config.toml
positions = "rope"
tie_word_embeddings = false
init_std_o = 0.0
learning_rate = 0.00108
final_lr_fraction = 0.0
max_steps = 10199
MLP neurons of a small language model. Each row is named by its layer, matrix (gate and up: input weights) and neuron, and shows model dimensions 170-340. Each number is 500 + 40 x the weight over its row's rms, rounded and kept within 0 to 999. Numbers have three digits each. A neuron's up and down rows have the sign that makes its largest values positive.
A block is one neuron, or neurons of one layer that tend to fire together. After each block is what it responds to, as a language model described it from the Wikipedia text at the highest values.

L7.gate84:436517453529493496540430430454499489517426587461500454491533551429441429492545393476517520483486472583451555483467467440536559483457447535508555501463498558454493503489482460560507511479481592396431534500471517495536492454487490531482516511516508522557499473510477505474433542460450548481547436510530492484479595471536460533551478469492508568580519554527452594521533525477546558504519504489476510488551439489485492446513530520523536448505511481519515503508466468508463569471547514549443476498503506548532531509535
L7.up84:498473501533438530484437455461492556516505523487509500455561515475420524513496453569548519426508505535465474505530476498566574495449457483482566541515502525482507454487522611511488527482472535443426530547468504532464451469509459493471504563487498517517532481474465544452423532529601529493535430476497506435448514469494485559495473501516505525502491492503482542555553460520500539497483486514478510466502478515461513473461523573482568501496500494496529517509397520497448502443525521520478512538560469474523512486517
L7.gate85:451455554534468490492499494456447502486588462485542529483507479521433509508534523487492478521483440648520556460473441557500473501505541454423509556443482487425518551489533513465450466531459513473505535537495534472522434495447543542479559471495474537519482494436461485469545506466521561504507505529510478501533476453540440517493566404456468543493529489484491528525463531525495477454457476505524456553476498462565503462500465552508500465516441508479482515488550479461484583422502505490430431486480498484435501464438
L7.up85:437461484496475517440486499511419507497478446555497526447502508492493456461466525448477511469512501557528536492452502603504421399576489468514538503405493449528526489535549535474514436539497492433470494483532530450444510532493578474490613609606477549532527527495517428487480500593471455507566497539563501563528546521462457482498531475470467570505574452527557484485485505543491441447457526466444463534534445467488532487560517477535527475505521516524456504578515482450446532506478492509461442465533482464544495489493
L7.gate175:400441519501544477484499508520545465572494579452535472470462466481536529513481514502478486438470470556469516466476495503551404513464504424544497484456513586510536513485507512591473517512492444432484539504530494485493419469532457580440521549514508507485464465504574400523465508512392528567569545538477496521433468492546520475557550406569504547559508469490433552443473485540477467525533489563514502513498507512522535487528538478524469479461460509528430543446491454502481508555491499457456435536486509542482540513509
L7.up175:443463493548466526509485501469505487533470529467509442505538518528468491446511515517466554501480496522441524506507454531521527474528583437508482486531562523478498541573460522615560515553531436484523513524518533514477550473442469461468518506456486490615549496371535464445517507429526602526533544537487510450475494413576477492533526458510465512497540505529543518450485523468522511531524438547490534534502524516551512519498453473500472457505499523508484495521540493494495502503538468499448447518415536507530517505526
L7.gate492:465528463439551516448505515534459504486494565513461516470462536407539510488498448490549504592507505447541544582536483494505554436511482558422457483532471513502538515539490498552499478502563524558464512517485492570490458496474507437474447504492495502533584543473505466458486427451417435522471470566471442464481526509471546453582490536432507539452549436559473488486506565480508464501536476560426474440499462489535629482544453472522461474481499500487437470512477567569502417419502492515539602509495506486471546481551
L7.up492:414503571489507530496562465464481510476492538505536499531462518430471505464531515383515422510516491491535458500530492499536572510519522397521488468489579474457515525557517557425521469536527492567548510482507478457482510545499493372440457518498467505600453491460550473496581509527543413464491555457504508524475521524436534531473484552489490504500514529485437503477486490501504504466461489495563493574531607465486503486458464362474525513449477542547424462485500510587471477497581451532546506497538483475454442443466
L7.gate1016:451535515445504475481449454483515504463528593536543474540524528530603548502443532504555528545524487536546476457482499555524495527556498486511467505490441464517563555517479547515450490454499522474525472495493560487522563566440468521453501522502543594548517485451519481474506535465477593487439512491542538555483461541404473438431480459504496474520563548452484555538463508505467526447488511503487498508489503503553456532501522522522481455498552533515388480537521482413470459515454457533561487487440545473464452458500
L7.up1016:501484495485477517497497449545533477509487524511435454523465476517547485498475511547514513539494546520485486471461553588443450538588489476575501454502463522429463528476403509509428431543535529453425551419522529502492550558491482464555457573439491480556449514459504566497488511545476481532506497564471486505490475511475463498473449583470528534522447476462507533547538479514440511510548538543465443445526507488559561496514498517605439459532550508543509451473526435515568540479559524493515530473510463452533505498495
L7.gate1034:478502425475558559517512541517443563543444575509535455475505476477502479517513520520467497485538531452483500456467504479475509549491499496473453488464487521541553518515484467524523511485462517497505473490436483555523548477486525444575555541445532514553493464511576481475485509541494465544501555590493435503495460489497492549473478478470567562537553578546504542479531501472492519437479516544458494475541475492395520533497442534490516564502476496542487471493489521484520490446487535507500460591611432489563495477569
L7.up1034:529499492527442523496507469570534569522523537453501486571445468452480556529564527588546472507559452496509543485537462487506503482410468514496506485433470569469480489520516484530448466567503533432462461483496471462499583510530571513472554568565442502472493529542563460501512470503474469527502533511499435538517471495486465461576424501459431557506541520532520610451481477526490563482464565502471518565555523458430488444494495473493492418479453489519495526521548506534504520445493507464485503483504476479478529518544
L7.gate1110:527481465456528573519493455498515534456506439492514533511505535425539515511449491452501548543480432528463491411529504539506481543505495446438459581508446566406522534474518430517506447526524462479447498486517501446466512446516460596548457491511479503532517483543443532451524432478490514517540528537533524544502550511502526510465505460474525531566571538521535486496490486443475496485553523457518559507510515446464485529508501427536536507482469428507502578455593502502502446452471575539550508518507517382564553567533
L7.up1110:483500486490487517445581542418497539484488493469482458523433524457530518541513501497512564543525502490506497590482536551480520471577488534566457523519546542567537473511498454524481377436459494398416518478483545529505536532535492521468594519419518421481450497577455502553603454460461510437457526504500506489474502468478553522476522483522563442527524480496479535462501451476527590514548538520517480521493473471436511486459425520524488497502464507509511424556481562448529406484477550489561556463523573457477538506523
L7.gate1123:492518483456499469572553500448554445507465459485564448441456435494482522475502514445477555576568555521506586460527492488489514522506447473510538459500521483481553513513501498480477513452497529395470491514462554504551506433501493524508568520487436492523580505487516464437473538466426548430492486493504491454541526527550480533499524594436453496500547531529504493456529483476437614483518563509511496500502477496440518416496505536506506514529393541536529525565480501460467553412522495469472544492533543485468510584535
L7.up1123:481482509515504523537452417465437505426449522477518457508578523415525441581522399453507553530500444488482598539555503508492500490564509506521458450454426508535470496505495583463503572442477497502507449461529539541473476482478509506567522510451442503490505552497505508428474521499440505464459464462530525485474552528456569550539489528517507515509529526426471502487478522492493521442443536461435506592591515563513475486445532513556537508471489517566514494551504459520492526451589494490528506507523430443546519519498
Responds to: Table separator hyphens. Hyphens inside markdown table divider rows such as |---|---| under election or filmography headers, plus commas between scorer names in match reports.

L2.gate389:502497529517517538432473555475487516530523510498565479606518554503458474525443525475466510498527482489461527561414521480458462563527485497459522445531524391474499547525485478472442515489558485540476479437482488525481461471525506511503557514508557507535512513481479537517503466480472452453547581516542512435528542501504535491504525485526527558507475428501487427571445479507492466455497469553424514581547448531436495552499525532574539507457468481402521527575531439411532536591495532488490433597467471570481472483509
L2.up389:536534525431503537541480512510492410518556498535425489470515570526507505479500483469486545531552505440497509551497505523482442549488512511451487474458450523505515466481539473539436527453471539447486508580545508541550478578461539498515437502502490571424456466529507567524502516510591561496451517521416449482546530533539448500443378477493482472494593586502521524532446502442528509529459518467458499551512512503525431500440522509473511518483580406478520524493455499568451491402450454494494504435589521506513514562466
L2.gate1334:522540563507473581450431510582430500417432511473499526515566507459576554509508543474502487493462468545510508480394566504548540521428521513498459473455477552441429469524515467525474485481555522541473503463535569531514503615572521503506446426511514557497484449496459493542498555477468468469525482498533527485526475548514438548505444491518476416479450473530450524489582483535517489481587486515512468559538507503531423468511531517496505474456453537432550523479534454489536500528488478459483479548500529574486546514493
L2.up1334:507496569537440538432486472544498537462476480479548555450552517509473489500520557367484465463531459470587485485454528534487492482436474560479463563515551548499513575551518486520501487477541593513467459505448536534473496549524502430520455413532483515474492508583521529524523485497549541422526509524476551455505566516468539629523431541439492397454484521496493434508517510542508525517555520472511450557486460456535536492469518503475497475450453483524490484483535435458507469537501500499495516549450568491475507478517
Responds to: Sentence-opening prepositions. Fires on the first word of a new sentence or paragraph, mostly prepositions like In, At, On, After. It also fires on the colon after infobox field names such as Country: or Network:.

L6.gate239:516505492494530545505542490497464480600541441479391361455516416475453484496489560494504505596466554546463467519540534455471457539496454513476493512480558438509533523534491527559507395485490581528436502476538507557492489546506425583544513568475508510424519415508516569479475542538553479506555484499488503552465527511521487566513479513513530507482491460531530485493502485473405504482586473511488555550493510397500502483500538421547555482502473438555476513492551515528475473462524540492496454511510514497415463520443
L6.up239:460481484537456530515515487521473463466539482573554472509477556458452524529550545522518535573525566539491508529503536531547526527496478521469514504506519453496503526536478522466387476463543548393426544540459563494460591491482460479509474517504559515462536485549492567473520503526524495454452502548494495536547538491448472505415493422545523432466522510461536485525438497499452440511463519480492479461559503411457480497519370514529520554491574454441503478544540481482497494481513523545550524466509568392573557499539
L6.gate542:462463494487544519512475608572541452580507432522538486503499533459503492486460538438543543521452541571469489520484516544488494523570474519513498539541503524548483497522533534514510469441548489464482536466473457497528554441477582466487567524484512554567566524472444450443518426504600527507530494489419479507487450556472544444532519490534502481551600580497496560477504461436530555534541520539439503507471492508490506557505532506481450498470545520600574555498453525482457519513498498547480583445471458478447503485542
L6.up542:534562470478430511553499477427494519479563594505513487584529444475532531588420471523459546484528468473514492543498525504513466485503447517479552507486526405494515483483559517524424504427510530540487491536576499532491471491444552466496531426454458575547505499484485501447508514481573459497508500548484465496468422534535470476427466549521498451531488472451580498469514548533487519474496536445518487507518495544449500527510498459518477503424516494516416546561453510494438543450489590533481484517496500436480487520537
L6.gate1061:477569481566487464512551461454495426521481528496483386482513470476457556461492592474476529535530536537577489555503493514440532502534377492498494519474458461514524574602554516534545453476513568488470462461542508459478526455554548421461410473484529521463535480494552497472519495528430513500508511512492566588467478480562466484555486463553465537502530475451503491528511453489517499499507483529488563485482453497529497442527486491508514561550456526500536520557457532475499413517537501584493438447533536424475482443584
L6.up1061:508388566459537457494533479469525505556507511484485442489468501562563511468499471450510569464492492513469500510538498504479505547514473462487537561429533549460518527449576556486470430551566554479554484582506501545489441500526456544432502464553534465524586523460459500488513500512463508446492430437506462572550509477496524479480507450543479478494486484492466567521545513489498525495472497539491459426473494493531488498451530537493491475551506505499454496474549511466477461436465500517587509512517520466521470539508
L6.gate1293:509448511552447508483460537494512483577532500462535538550492515521449541508463559488492523549439509488512511507406475548485512529593437487469515463501527426407611489480545520488433497511529486460564496541571475462542427530497501503465460441516551492378461476433492485489513457545508538524445490510547494485383524523524498422508480420509462493515472541538550468492543503498466535521524539528556565517507484527520501502535514449519537452488460544523513483474434470535474507487516581456582446420497505491523518507453
L6.up1293:465505469426569525541547423480583523522514503509542470519503526457540465510460501488583484498505489492514498542450447525440474510546465468516481482444484553414522466555461544467517467527504493544545467538515567524519474454532539546514463443487490468545466563499479567490490506519494475487492486528533496515487520479487531466488609478514466562601494534482419519534536484464487481530555497572475479492534468450608604418498474563487469572568525503502535509414533581506545562531451513550529554505401397490512556552571
Responds to: Markdown table separator dashes. Fires on the dashes that open a markdown table's header separator row (|---|---), in results, discographies, and election tables. Weakly also on mid-word pieces such as ul in Bulgarian and vulnerabilities.

L6.gate372:508504592469476567569515535587499538525484487549519475366458547500457513507466440525472460466478508502443469449520451492488593457572529481529508457461497546469479485578535570465449542517501461552490465524440388480469484461455451502511431453491477517480497418524541497451527499519542503472519515474421526539545563466482491499472486423511512511495521468523509476481535517472570507544471455585509594518494551554467515549481475487537529506429556518625538577439560513417531547436515507483497499438400534515544495534527
L6.up372:460497491489518460484465465568416510539493513483564482501539584532595486493478548500480493484576488532504520535532520445540452446460503451480544403484463456471550560497489514463470521547491549539474505533497493494448451512503493473513518528490467543453431560524523516475480501503527552514508505484516469523484427492460445440531483507529540523458457580513437509454547526496472470524410539462465441467457492505439488497454536512484515509506522403452496448481515522513562517529467492518526443531496493541472569495560
L6.gate472:524534525488464465423523549499510517428449497497460501444534552447503498484477493485535530492529475500524465520551492501456501508450506477489541546520494522453491522485508475548454537445472483422471504513476437511408471530507455508508457515587514471417483453486519458477452523624538478526500478541518428476582518547445400478418432384571569462453525560549555517490456494533483471533550481521530518465519543527482473512455475539502555550384502457585518476513530593487498459562473493551466456569545505516478490520552
L6.up472:499433487504456577529503533480490463535431523502515545465530579469547573502480549430490468471563546540507510490444473496515560487512536570470526533490436455500506501454488550562505426584498532518524541465506524488483546474528440543489505516435511545524543463539514464455506499475544588546465473521446474524569543519523493548454512543535559489381425422515513436527498486500487535579407535503535470492447484510540521502427441531570512565534445467530521531471548488541522473450523431491533460444485493471568508467592
L6.gate949:540449522495536574546489538470463517489565436577459512467481516518465504563474486527493523471495491584398528538500565540442462499510480507469461490434534528512453497531467457458447505543387459534485455527600457494507498421474510553445429479497515509484430482532508483511479467438572532396488502507496449521538554492469503482518514512592516461540467464505511472542544526513549486504557501424506520510519513543619510572448466510523460448449563436502552491465435521543456478438550544444499478503521531525542496467510
L6.up949:457509429594498507555593557567517496486508509541497469456495552557547473500498498567519498498526432602495516467479581521504458512463491452527544467524510569435529553551489515474540549498495536506496504474516500568486520496470474472500403488576466496578468559499498535491502471516465448490429479531458477557502527429485382513443436468499481480538526511517496543521465493508491470511506483500504458493512530505505439512498476518514528470538472464479480483543556485448388409461515520547513494524517447439513458460588
L6.gate1050:535517529566501560552497551449480560515421538494561486508525505565503518465479395614469466477501581526516553489507487541467518520425528473489536432499557552434499471499475529505512525468466467525545496466475543503457490469490491518483489519551601435502495499488489462460498484514461563472565483511513539576512531504489455488421464440535543472495508524469471487477567509493472469500466454507474477403420489588502523494443564524551455509461467438519478419499523488445497607510511447478503471501505551457445526454496
L6.up1050:515543645478538504506479575527517545495505507506488590561520536497572543465497526503398473497519543492476489446514509552549485483494495532547538543529511471416446466495543503498516507544465450483568496530522525500539397471541528495555487516504567558522432496532515429509414479483556545550499510537505543507537521477478443444495478511497515534462452467511514500486540521455465476538431533491570474506428533498475495568523481496492480411497551518446523493516489592513521579497566511468439541467448463517559444519516
Responds to: Date-introducing prepositions. Prepositions like in, on, from that end a biographical or historical event clause and introduce a date, e.g. signed with the club in, disbanded in, On October.

L7.gate255:460491477502544488455515529514586489482507444487459572455473515574540430455547497535487481554550552524470523547511579554546482492430478528488484499491482457493610433433475484426522514524416487454460510430450562445468508550458468516468494440533516486519523513459481408499469508512548494503496454498483475501496546530499519513468586483546525443555579545460498534417461507497476523489452425497424520502493507519491564600392485533542490526449514513502436514529543493535477505530486521540513626430478489487489601533472
L7.up255:565499466505548436477536452495502537496550479447520492495524509486597533431558457489494390436538490466458546480474556495501451469392491491478444526563428508539499552468532500524489483471494467431549503478523508483493509552483500521482529483496488556528556555432496510586476560432544472559494469492471524535470531536510551564510479492520514439539574481546470452439520513510495566525588496556525504469489470477441502466452483475562523533555492505541512542454544513473458467496531492478468447398492573502486396470505
L7.gate391:505456505528501507475462551579474506561562504477494482427476489563393459466508456537456550466512550512621452440535501412454459519456526561484505546554479488491454510447430482511475465489511610481468497465504480507510466569510429550615498493511525491525549537471416534472490488516527470514500504497505511531513507480537504556510517550450502532565502478504489421552436485542545406597453497560483434491468497505526544460534486513447496521463429447538491504456564448469532540461498481469486482424520520596561519473411
L7.up391:446456508515540480516466451469479488446550429481487511502471582529503580482475505483494539514503534531518520464490459509496435492493460450451507448483470505527480547464410506494498480480515506501533505471505464462448524431474472505556567544492535535468500570498507495547492482523511524521551503543461551588541546435509497485524516519534506516532482457554499374519508538557482501533473491465496574525505539505545561566445515525556506570462473465594471477512522510481511489499503455492465461545471491533483473452442
L7.gate618:474512463513522479490442500546498486494490495507530513500446510568487527529515428451511455563469483609526491514481480454500397488509590512508523486492543562560465469479514473480458565468465448509406504486486507465534516418562506494485477508496439525493494474504475481461479489409580566539547522535563537567525480458497528494555537467525567512473542497461512524494523523555500440501496460507538544433487512448495538534451532548495483508407530482463536461587454485499473508475564511519472452480515550542575533481526
L7.up618:501489446527511503469538537529508540487546482502499481513469543498486508486501450513496512525499501532555489453490498493511483507484485480527491505441467532521474470471568484481437529489529464489485499505480525524576462454482433505483456511568510524502542500410386499563484523579426428456563496420526461495474428431545489545515546547444502448472501491572488533516481490578536453508546524524427499448526458497546462460573476531554543524442512461564472506506470547460497505478514544469538521508547452566479521433510
L7.gate725:502518544527463485509455449458540539421531508497491439453458544461487480499471468519535451475536532502442497455541572529547494550471498475489502556578501405477417447457471514471500558503519550495481583498478456535501470569435463537547490473548554557491471504522535530497532432503503507509510509478584555568470550529445540510489522521459553486520577576507482483543551535471534522555483538544497434591515508527473552505528506428497570519487520492444554506535420461506466454518628517478521513447571572532460543504475
L7.up725:468438523472519535494480520486499436536446450450471556544546523490607501439448571513429455538559428519485466513464426491432421505451517505460467537495493499511412422480386497550481389512498488491488528476507482533546539478526399450489467496558397537460540504500460484534541535469510523513558473503449502494523540453520500418500551485515469493598512476502493549531468505517454459484515494501500469472467457479548441500539473467464543519420568466512491556476547443451450489501505540502451537521518505426507509523476
L7.gate843:444538447490483490461499559548509506451442549490581554519458564578547531507412534510464503575458448476474530456442485478491463555436536538472512494495534556527447501464485518460418483446420480555455530503471545488468515580468510499522491486544474530441415514541487534504486551495444510446518542578500533536513483534436465508473494473543537530541475458546538511564466550495413484456553456510472514445487521463538538394458602523562420498404438511526449527430500482451521468427506581456496512549509428518529454472538
L7.up843:472422516504492535450522467462542526549462542533540477495553540484474546559469483541459521494508498484523447482487475497471471456497510479459505524523534527524469548507511487452549526472477492463479451482421428480478462508540545450482503507511446530471496461539516473492541455554495568480555545478570511525516520496506530494474548482511457410543449463523451479518560567499560482447535463493473504489437528503489428434483511464464565524473555489456464561499468478455535470501490482443522494552466461470514484570527
L7.gate903:438512459484435517509467427530499516487479525451429419548515475512520537603518483502463476523499510488488478517568538579495555540538528546509486482531470542541484505491534492458486455541467529509432479492531524532482504479508518528518565509501548525531488456434480492523419489559514550495506528510511494492516571517437475522496530491504455437524506533482427505497500484492518537549486506587454543538478519555498403570506546534486512567459446542553509536560571496485505509493505487449516512476455529436447527449552
L7.up903:491521538551458498480524480469514468482520487465488488431521495529586495540503532521587510518449468513591513503483577511541498480584498536543550541558442536491472490471560529542539527600485508440506553439521513445487521517511533532475452572486609483493512482443512439538470484561560495543575525479550458517475521512473475505465505570533501490432523465470454483455536505434514484582492402465580494427435513474509503472490506492554518485500507475447552461509542496575504504446492585529531526468489515507547517487524
L7.gate1142:469502496442449540468489473471514564502466561440482479474487526569547508467530584428527468506467460548529504398503561524500513520438522561513520457558505480502516531544495544500521491480492532514545496509573489515465470418477490448535502468459455515518480475488458586496541514492519466457501493552522480580569523456485503513511488570447486492551561516473480506532532481473518549448535522519446499531444426526506513449550558508492480506513547490470538439523602428544549565442480442497478496514522548508543556474454
L7.up1142:455521489454518599488474610479524471512542535496469512519557509529520470469500469519457519500513451541487451511453557523557576497487546475472520466516519515505500515518501540467468475482492482449516590463495497458544505488436533507462468474508545473513488476509468519428485465479510489496503470526487513536487453504483506521577502451512491486494548451421448517565532488401505565501524546498561537525596532541536513475481508509523549528477545499448540483490533487429523468510458518558579524516492532414547508520512
L7.gate1272:519484462534521464513507450439497501518553483539548553501534411550444522454480554499457504496474492473448495540478480474529515503520512500485500555478510475492499595471518526477456559490532547471450453499488497508513506495448534559518583436561555447464561475467422430522467510533505503601515462488532486599428556436493469502457528548465453488491481552551457455486489453503536503523518558593487497461470582564464534538516486531499513485476505572546524490491472421534520542497508566527569487489463458509456464535536
L7.up1272:484499543488464478565436592513455561469471461457505498468454510494509485497588439504450483489494442482479563491500521551473461514524536429522498388514473486481442486530471436446440487529459486479363552459478507512530445489513500447562456501525490573463555511473476460499484496508514479497519495489433464500519466493461543456485472554509479503451512493494474467453468517504554412501502516553450464482650528524510570543563455520586573530516485509522411510448544470509525520518496507495588507495485512483479520440455
Responds to: Word "in". The word in, mostly as a preposition after a comma or clause break (in which, in 1981), also the in- prefix (inadequate, initiative).

L2.gate1150:548459530469474520508574504513516502453521487490438501537466513528521528486448514455547527478421507557505487549546507530531433482526491559518402548439520511458502568538479550454472423512517554486450505578537532486577507485506495565492524526498521552534459467466550546505476443613509468534511472544461509592462473496566560530513462478502498534505523515469457530522518477536489524527492496462490484547492501422541535472570460470462448479501468485542428543461487523527524525513523460483491466471534612504496484527459
L2.up1150:537417491496497530466540472446535451472420544489474454532525453527485501571493521548501519502507515475461515521479478447469471529432535474432447529525496516431495472500491443470473493515522487496469482481545475510476488473544513468492508410451551522494522464476523465492504478557530489537506482610593457427541527464513432495463492596445481587532466441530548466557478508534515524485520520544534512551432486542503540541514540491504553513541466475434525488455477466581478580515554491543516478474501508483541570485485
L2.gate1213:486452525490547531505498575531480511542485595511565479507508464461435458481503480509471514504504469516489476520489498502494513482434516526571534559545583494464525559437522543458507455411555518503475480469460503478539498509502476543427564477555507510508542464518485571513519496589479555538558471475536514498515470543565461559484500485473443643487493532499519508524516463494584468443458457525548527539497499435559500486493497442487483494514474441477498473487471429511480563517537472506534476494450512541509551502544
L2.up1213:482537515496528505486511474503514448495484614474541467573535582500482479496447510522545481487483475525472503492506487526471494509493545498455542433545501518493558500462545567535423500544510505455463567444541526506506470510513501545473428497506420507493474450454452510535428485483534510518452521475577520511536511551509504508530470501471513469461510455517529475499369524514479460498523475508610548516502470455524481504476479491491441521498455493549537485502523531526480528455495451500523561514509493445574469474518
Responds to: Table separator dashes. Mostly the first hyphen of a "|---" separator row under table headers, often in election results tables; also sporadic word-piece endings like -ing, -s.